{
  "num_hidden_layers": 16,
  "vocab_size": 35100,
  "norm_eps": 1e-06,
  "rope_fraction": 1.0,
  "init": "uniform",
  "init_std_qkv": 0.0217,
  "init_std_down": 0.00271,
  "lr_head": 0.00897,
  "max_steps": 4655,
  "dataset": "wikipedia_en"
}
MLP neurons of a small language model. Each row is named by its layer, matrix (down: output weights) and neuron, and shows model dimensions 506-633. Each number is 500 + 50 x the weight over its row's rms, rounded and kept within 0 to 999. Numbers have three digits each. A neuron's up and down rows have the sign that makes its largest values positive.
A block is one neuron, or neurons of one layer that tend to fire together. Before each block is what it responds to, as a language model described it from the Wikipedia text at the highest values.

Family relation nouns
L4.down162:520467482400501514596531454489478488480457550528507513481498470536530438425386446601421534498517466442410519511523551436482484543534406613521559512464416489511395567480450438478412606445498518571435492500450558491440458472453599509462373574474442486420540458525474437499477535507530427481547407482571585572476524489516513489492505618545429516437423477454546454404550565472481499490542
L4.down416:483539539576533515474389556442457537453501546494545467485392496547509364521503496475462521545549667407533559519449431506548463516558490562473488572497445386504492537542522547454456526528547439514624439497510501511517515471515457465520569562560464533506587507582486476521432514510565471495521458476626518535502518464499578570565518566544503587495562502393516459472590502472448490502468
L4.down801:434544485489592518543514458464518514501469454453400594571493585556537618486465438461531542520549483462471470525488441442586570482573517495531560496464509516624544493556458529498539523493497423494580472482400441460560613561553492488426472487550541455465542533553480496495465535498595501474432556480548471392532525421481492502513511520555598495492521562561505562489572542492430396458462
L4.down964:602368445488521477359492531476510534580485493468390471491350428426503443514532562506557487458538529517484435574469584475533505571455507510465524444435466463487453568507502504501489471565492413459504557517461373586551442522550451482511459502507497543524504450552583580395485538581522582528486558508500408501532440476514433483557474483465492539470521486457466509472590491547434524468461

Nouns before a preposition
L8.down222:465569531483500542622511527490602555573536457603392392593453469505453397420443446598552578553435513475462621497456504535495547385542473564459534461573422517586555501458553509469472565430521436455505395596441483525559494565507466538449594477436463442409454556508498486489604453423583480530452535505472476452454576363511483485492489480451518473516583442492389481524505502453569472484527
L8.down442:541435534474487456499574545513510531458523636456575569567538591518575529463500537549484496502449492501526498503406443481545518444470464528525532430446509494503476530496476468504536379530444477457423523405601551445494547433438486473483514489540600523457498431462446487490422433472487428454542546532515480536439596607521548519457434416486516582528570448497557458550543504541544510395454
L8.down609:461463425453470504467535525505464470576519458561502531551641417533496535499547523493492529552423453538569433576404506544487460534565490475473470511419578485456448444455536494526629502540500424498471446508475495482505554482557507474471477477491452481551474448508539529463440430561503504483421496525566452541465394593558460592471493458479523471498478439462525548465470541465493454586486
L8.down686:517471563563547441487562469536529549423511505503468472545541418488521511527489427514503444524408498527554481487406479501423568475506477534532564443512605490587457500537454544469551503576524495482559524451476517524473535487533514592473597597464477479492532542419464511547438536562591513535541483461468551418469496468515501431537659521475417421550478494475465517525587610482511533389387
L8.down925:500496467496506608578512508451504479449444534477512442475525492493430565533503589525509511563431527463559372491486575452494604506439493451540622512608482542527470519465542587509414533575561548471481483466518535449503566406470527444534658486516482495601495486517478449542520423467473444520575496561552402464490549551486446467519532457593489552481520515479492464379523500436438358413529
L8.down1105:578440561498447423587476472590483466458538420583537563514376550567477569521417479491529516465478486520475503431504523370508475518507528526509500371400472557550529458501524478497516528501449407500517518538370502485489532479528505533501430532505501493386532560495422585586406510511510416486428434495433479495512399510474510459492511491563535540473515464501594500490479501515467477503473
L8.down1236:424474585553453578575514461526476443508538473542496561543475586458515447489514489499522499516493446401499490553480471547480500516450572429455504434535525500514424490453564518617585468520496368439511434428527553409512615480494477464489463534513494537491456549507514540491366479447549572512513550493521431379488589504502503408498431629585525484480566477539516464538618448510408455490470
L8.down1253:424545528549501483694505529500485404518563541510509551477561475577516504490554518562483410474449543556474525526485402451471644427517566509470466429497561527474552438558481530480534499452459567525532420541473490496530570422422462561506491476532394524475584549456500430431510475565510582564469506517554499527421503496574588415463463540582524476378515456567486488602561568590539435449438

Counts and quantity numbers
L4.down587:482463470547502517397399513386452427433420502549515500466473349469491409596534464550513531443496507464544535406512497397579499546546480460516534430553536476538391416557527480414499584513499455527480523495522464488492461441518553517486571566437463477602545459506389452517597500449575580473495592515514524525423435564506471454505536446486532479432401425546498509470464543476654591542506
L4.down676:452488561545470579643430551502524534550477482507428446463522463408464586425414439450521600534492524554454513455415581439708480549424514476529424371620476450444429514532487549488545575499438467506595480521499471506480524438547477504581527477490565480506465453464510425498402451492470506462446471581461436494467497472442498467510462450533355444410486526565565510473456481419449527518515
L4.down809:490547509587507477280497467453407433602468431551422564498520496532527436545500531537583475480427569432423499418554508483523521502505516543479560527494477500458466566552526436433533600481618581487432492420466528517518509492443521414513570531522577554437551465535485518565552549539478515531478471479383472427536545560513472459542513392421478536486556491476506479587435556535555446395418
L4.down828:543470427417541585632485616500448438585503507575472477436569463593510490526442518625447552500537551415532466479513508428490499498380507517510523611471507518491432508507563523435549521549488454495556435426523461596425450492532515618524533500387552482568494481469495431492513460533417478514515557446471473548492521488523487443598480449477590479452517510463410569563488550516478468551466

French function words in titles
L5.down726:530469589433515461539606606488496457486442537509484522530479519401559546525516526552525470504544614515483436597509538466501428547554456540647550524569479508578499507426461553554462494488537559550516472528472423500416430518470543488482442490478555453488574541476448470562571507616528510478413522519460464439504505517612533491363452486398529415498570501593477357468562535550454516538623
L5.down967:391604492525469522403473441530449559524559366560430495606564629537543519493559480499494471514513422479495495482575512525471495510421544513537472444495557508494508515541540579528481504583594477541553547585405505531441476524394613538574532510524502437514445498459513535520512411496472457472466521449506520500470489485539516484541501486552498513462430516521449452545452485550519497544479

Counts and quantity numbers
L8.down221:545475470589460473639387459493535340415471549516438505534526413469445546586471478544530529409504563483521510426548435455624444417466473556477464416499560475557502486612524456455583480577491459512497527448429477533521501448508471437412504511470487541572559397608477479471461464514474504436406574559520509511462479460540470489507551550520503506416520537458488464502440549441552566578453
L8.down284:565459501512483480543422469468485545508520499528464432526452490508518531479459534495652513494530490518451565489415542437415490467415529510499517486452531549516483454532570515432482612583448438444570505455445451477570423521499507501405504492444527468553535550452453486498550541467463531514534565526603460582491470408419574470508456528446503434451501492582410511543423516575560495548477
L8.down310:477484534550524400426472508499563423498469580471410426553510529513449479423544536513512595470524476508426522443512537517517548551590517465534473499482554531588492513502549557440425578482504528499561452532517497571515487523444501533546509424485504470429482614504486435469520355482473501485573506493553462491468508614577504573513381397492579468554487451378493477440532558519462523521411
L8.down515:544495384552592448458533527609510487433536572527447475529457488418541486517528537478498493485540511490519424544480442479466479441539572544480478530428506483489438480536465502501568476498472491515519578527545526516507610479522511549426479495543434457511559467498489564484411452532454523576505522410450553539401544475533519466517494501547523445459395538562611462458462578478531546577441
L8.down554:434471522536546465483452540508562546578522506588530477527510502516506537416477395606551490521519417498609515546511576446582521512485505487497495415432540455493469458486476580414527445461531456521508559489457508575521532456405480547543581510506498471580501536465448460504569571479598483510478582510562476547497472432523445500517559555539487401465496414510536557476333485537526509429417
L8.down716:463446560486472470323604526501480563488453538556557560503406469539544486592461474472527477536566566469462531432494534466467472462484482512516550438484468611488546502485547479489494450519493473522457459438408445408528472509478472611467448527475502472483503448549511418448385463474514551568432479506513471467521389485504520507539441555478516500488422542566488499554464461477577567498528
L8.down907:489478557542585512582585478530436485544539497567460434521464474533539404559487519553539502533496541458466493544452440413496453501386510544458558474528606452594551453530601482492495503571492556465364473501514482494510597544513459486476537518517652570461426454418545449564549494537505471377500480597534519444481497413387489545622388455449572472531475463510485469562536546519597512561503
L8.down1020:563429518571498495655395412557505488545528482539511401525436509527481527467483513500430493564493547504438563496440423548570510495441597540517475551568489557417454553606497542546364532543501487424496471539475524465527379440540477524499542529509600434475557524442482495484559451394500525460560495525589468460465439486452491474494613583497537533426460565480443594559495456396583404525526

Proper-name word endings
L4.down253:443563486513532443584440385454381484531492546483537472526451493493494446550434514568508494422596497424428535560580517479398477475468513452509481454499531507561463582470541556494474478481523560398424541496504546535456495537531490613450474576475523366510472493512549511474565496530517555473486496489479606550523445447508529533475430486555527487494418454511519490546445466455538446552381
L4.down674:492522384454589502287471441463485555511440537381472647549491587550559529477472407524456431438544482523471447504571453364561525413509490554424448472497443544512499580534506570417540519420464539522427585484491537471512536523554431604497516543465452527514489561531542546477455482439447533530498505514536513401480495470493477622494544568552466510515505478538470464503345542473537510529466
L4.down1071:545565427454542493406440460489441465483523456526500543490547546415516479510520508532495467466520500412528484485511505556510504451521403540431494521410566570555431544476524551543521493511455583427479528423521473512575546606517458492446503638423454561465501513591426613430493544457498525559537501499489627501531377515493472456567469500467506447484477523392477521450429517510515406499441
L4.down1134:483466533408552478393543465498499503459465525480395475516462426545554488590520533566537455504504552462469548466458608565497561505417509432438521599535439576532459523414465510522562600518607528557549466483467490504500544478508612466504450482483513451486546467511400544491459450538533503549569496525421438538496504484444492464483419610437450372439436510463423555581547478590435529536562

Name-ending word pieces
L5.down307:489435418496452508531376410477484588482518453480547545547523451434501392410546514530470440456487499473467475441533561470487525406462487459387505482522506469508510541521437499500501447539439503508454530410534551396478521606643504554449477499453453477500592415519469548493505424438442487574491492518429600557473519431514475551464493536562438465488445530524488570522546493493467410586489
L5.down820:453502460502565368370378461360374499365501507415430549499579509452636574507494536584497503401547558412533457450546487481555499470495470500434425495504497481489507492464481470482516469518397474444466568429545566438496524564558438530545575530504489462578518352510477438523493541475483552554581470496518558501496449461499503606542529471482515461467499483522470456590427532493515509546432

Person surname endings
L8.down52:504585557461542556491422392494505419465473612551491554455507474562476503496520472386550505492501631442478649467515491522463480565451462532468517451471470546481470448453420544556489462455484553408492509466461490557531469549518443582577505514495498457511575494529378537548603575529458543409443506524423535461497436448507547496622505543494521514485507483467536473487442540443495462501537
L8.down81:425446475537487506385520412418489457467471464501471484483548528456539483522469554499433459487544551451516454467519533554544497467514446522544449483554565552551413641486471449499514611490407468479569577462551539484546542582545545579529535478453506551445559458519376480490523509460463402538585473510454520583612558522474527547460486612461471385530492441488472516533481484529504481502564
L8.down197:517507508457503473399572414474568539438487406535418489505589548441517463425498548608489451529597492440461530450474488496497444506444495521534507556545494503489527516442451513542460478508526535453508506575555530430500500555542555593432509523499471562543484432549497595520503486470554455564551544491481493547420510521550444555540528503400373452432465415550494378620476489488596471512547
L8.down313:560543491450519427574528454517525422435457508506455626485457516542568589614562548549470555475580629416502469411531579484494498493565473548461542427485470484442574613483529454536537540453480582543502531487578530515434580559573515446498525517512526488536462529576498544444563479543425550411486481464525520485485503471594533484491517563557478466534498488518444508497518464470583553554524
L8.down365:524525524508389538515484534453504569403448502520463507452469501493391548570544565440593556469563496451550439681517537485472544429461523471489538482518481591511504586401481502490485484432540518448454409501548491533557448624614547437519545562553441512503575466501481540472425641436520575502504439492382471537563438483407455421534530528467475560559414498528454559513495471453538501483497
L8.down840:449510535545483569578474487429506527529594456517466520463551479520466490581477544582566448563499540490510508556528488411539476525451554442473573435551426467542469518408602503531586433445510499560407487581518513531571467516419470485532518451466576524535478525525525489515597584542439468585549465516597506432515537495533388418448512498440558459526496543554430532489528543534511453428498
L8.down866:583523487465464573389567512525528475514486595499524402535613500531462480408513448590552351512511456447509495631501506441486527461450545539514454457531396570492451631436486451577500556497413534526521472463479464458549458545459456484425491520535506469498469509493430398467454446543400452524439474574455548497470451510471402516494527498396472476631533503608425509478553433478511436543509
L8.down1211:512456535489518560396500425501415464439464559568486579454507511493519533472449470550472534435521464563531475587557560477525459456492507547429508517597551535507417519475473474482465492550610463500547534441492458400443543552538458551476453552537568517537520449525511489527539488508465486571581572469484490515406441451541464500513524502513463486519420495439431523577529539442465469433404